config.yaml
hidden_size: 192
head_dim: 32
intermediate_size: 512
vocab_size: 1508
norm: "rmsnorm"
positions: "rope"
qk_norm: true
parallel_block: false
max_seq_len: 256
doc_mask: true
train_tokens: 243000000
MLP neurons of a small language model. Each row is named by its layer, matrix (gate and up: input weights; down: output weights) and neuron, and shows model dimensions 96-191. Each number is 128 + 24 x the weight over its row's rms, rounded and kept within 0 to 255. Numbers have three digits each. A neuron's up and down rows have the sign that makes its largest values positive.
Before each neuron's rows, "fires in" lists the words (lower case) most often at its 100 highest values on Wikipedia text that the model never trained on.

fires in: "and"
L3.gate42:091173129125121120157160143099165108167116107104144127118136155142160129179165164130112099122122145165134143136117070116130153171141127114148139132135127164141149123113104127116113143109155140103144111096162145134086108122142114123129119130140103097142089086115142145095152107163131061103
L3.up42:134156127132142101107144127136134138128138121107088112121085139133116104179167163172140104123136158124142174148097114091130098134101142114126112150103140110137158101102175144108172171088153137128132105127075192093155161109111146135194136101109090109109147116121131094139113121141122178147
L3.down42:133125135150117131151122124133134099129113129122136104115119119146112089127116094129112121140082136130123158133101132132126148117124167125122139080143124139109100098160085104123114109116161103178125163109126133155171121139100121110080116169177115152136146129133113122169082171129140125123

fires in: "but", "and", "while"
L5.gate257:143154144133109131111157111068139120135176127121131136145128139144131105119143145182084130119129106182155130143163120129112173112154145145120105125148144147150132140088152103108104103120097138117098115128118170153104141119127117149165110153126126111148104111113112142133112133170115104142
L5.up257:126123120183126119118098166131176103088121092124107139148137095099140124132156126121150104132140160154146134101105107145123161159111141142145174112158068153116146111134094155114107140156150087127102129102144099111135129090127131098136116123128131113134141117103181062124106133141131127131
L5.down257:129155107069111177090093104136124133156115148129148135155155096152114139128122139138104126148143076140114152144088167102130134171174145140146093140118194129124114154135131130133138079088134136130158141091131176158147124113122137132141094106143117149166135128136155194141072127132183116099

fires in: "with", "and", "addition", "additional", "added", "pay"
L3.gate395:130162136170095119108104090134101133125187163133084150140141117138141088158141118106076132155148130114135109128137079150160167136148125108118155137147127144143177131102152085139123125119122089131129145106149141125152139138120136140152139168146087106111160119112162132122111141151169124105
L3.up395:146121111097139172125136103114131127095165130052115125122137155116097062130135129181069141127130105136147116114113132140133167110111147173122147126181165155135176152119148120122110138143111109120127150144116152120103096146091143103159139120170108151096131093081135099080128141087102130102
L3.down395:096138086101115172104096141124088128138102084094145098150099168089151133092142148146138136125079085138155115095139159129109114112088105159148092108108107124138111102112126135114102114115124125140104137117123141095130126110112109131123121133138123163097139105117097104121137092158104136149

fires in: "a", "minutes", "minor"
L6.gate380:134152179133104118094128174066161124095078118087159175189091091089173129127114138151109167146158172124115105122174112130154142122121133148111144088131127129126151081043114124127135096117111097112135123137098136098154071107097167153113141119147108131127107119080133116112145113108109105117
L6.up380:110116097100129123171118132136150139155134133151129139139081181136111154150104156129114131147148096101160125128087129166090161097120157123172118160122124083163103132109159161157109115088109096157205100134140108139102098139165122161154115127118138161128074124130139131148098132116144095122
L6.down380:161112126143125102071110127116131115119124129095120126124171154094178108129119129095149120157114175076150116128132109098179131184152130135142122106117165145124128129094102130097130117125186098109081136140108117149122100117097151107126087163139115099135156162138113146106133149119108135143

fires in: "but", "game", "original", "for"
L3.gate9:146178114127091132148141129137127067119115142121137096124098145149190071166105176154148115132122132128137111136110156148138167112143152132096111127145146087138142076115097056134085141161138119121112128122156158134148139135124152073142149125150121112101119133164128138143115161084144129142
L3.up9:117154147092100115146099169102157124136146137157152116104127062117145120133081149149146127112121154144093129132120112136145152130142077142125128158139128094101122115077100113101130119135136130138102109134099140159147162100141148096150155118153107125119152124154109104107152136162137082083
L3.down9:108101103144144090151128065114144134135151164062144093163157155143065091134152146102174124184135132106115111147151134098136099150126165120088112129120108138138120110119163095122112086115143091136148140096105150116121102129110103123093132105127153132163143115088129125147130127119167129118

fires in: "has", "have", "prejudice"
L3.gate354:110179120122177137139102146106101125137190132130120178103135169127130082169139087130130144162161144111173121134110101128151131157166118101159136115128143115145123120146114112112120126128149100125098096110067118089122171120135126104121149091106093136133124108129103145089148109195107069132
L3.up354:109147157088145142142134135117113124098137143129141134120149154137163081150136109136141105144097131112137124120130101137128127093122141103146136142135121118138146124139185127064096117151138118082111113115098111131195143072124102086096183128137084129173124167135127158135108121158119168117
L3.down354:138132141186107085144145146173115133140123127084082109122116150117117116164093139128099137125169069122137142150145137156123114145138125124177099145085115110160149094117115143088146126132171152106108122133094113124136092133098098114129088099113123139135123107125135098099123094156136144122

fires in: "it", "has", "is", "they"
L7.gate279:144136119084134103156114112154085099197113135135102132108121163113173129146154105112146146161190139113111152130129142128146128101136147144174156140129109128107159164137139117102148120153141124134113110107141069093119119134135128128121135153123155134144166096129158110128110120166146116131
L7.up279:160099142146090170123139196124113126079146092157145130144117093135080115115134130164123128121101114117134141099126074164099132142157122131125130171097110114097152148134130132137106112116143126128108126126119137172143116147119115093105140105090116132121145067120171161139163132131121104121
L7.down279:112148112123097124154144124179107105146171141120150151092145103145131097144131093129117112147182108100153118115130131114130163109124155159166106122114136112143115132134105160099155130138112104118106126130154120087179086129136093114124122111114138152169139120126134094092166112129141149128

fires in: "some", "no", "a", "any", "every"
L11.gate293:157111126135128095153089070088115132119121156097133154125137146097148077141129155076153136134154111113141143132111148086164104118116132124167128121109138101164145096149122133105157104109130133146115147120106133131109102126144121116134152172160107136117117112116079123147132130131134146108
L11.up293:151190110083107116128163122156145167138102126128135122117117148107084108135129132148107098140100121092128144162143172115149134110127144116117166165145078102080091103100114109115134150119152143111156120121129069148135117101105185147158129119149135116130117111144135134110133098135174103134
L11.down293:109120121178163142137165139151115124130087120134123108103107159139139156144112109150167142162141125072130126160119121092118148110165110146099175144102162118116147179150115160152151165155153121118146108091124103106152089097104117118125118157120125128143093179090126139138113137110101141133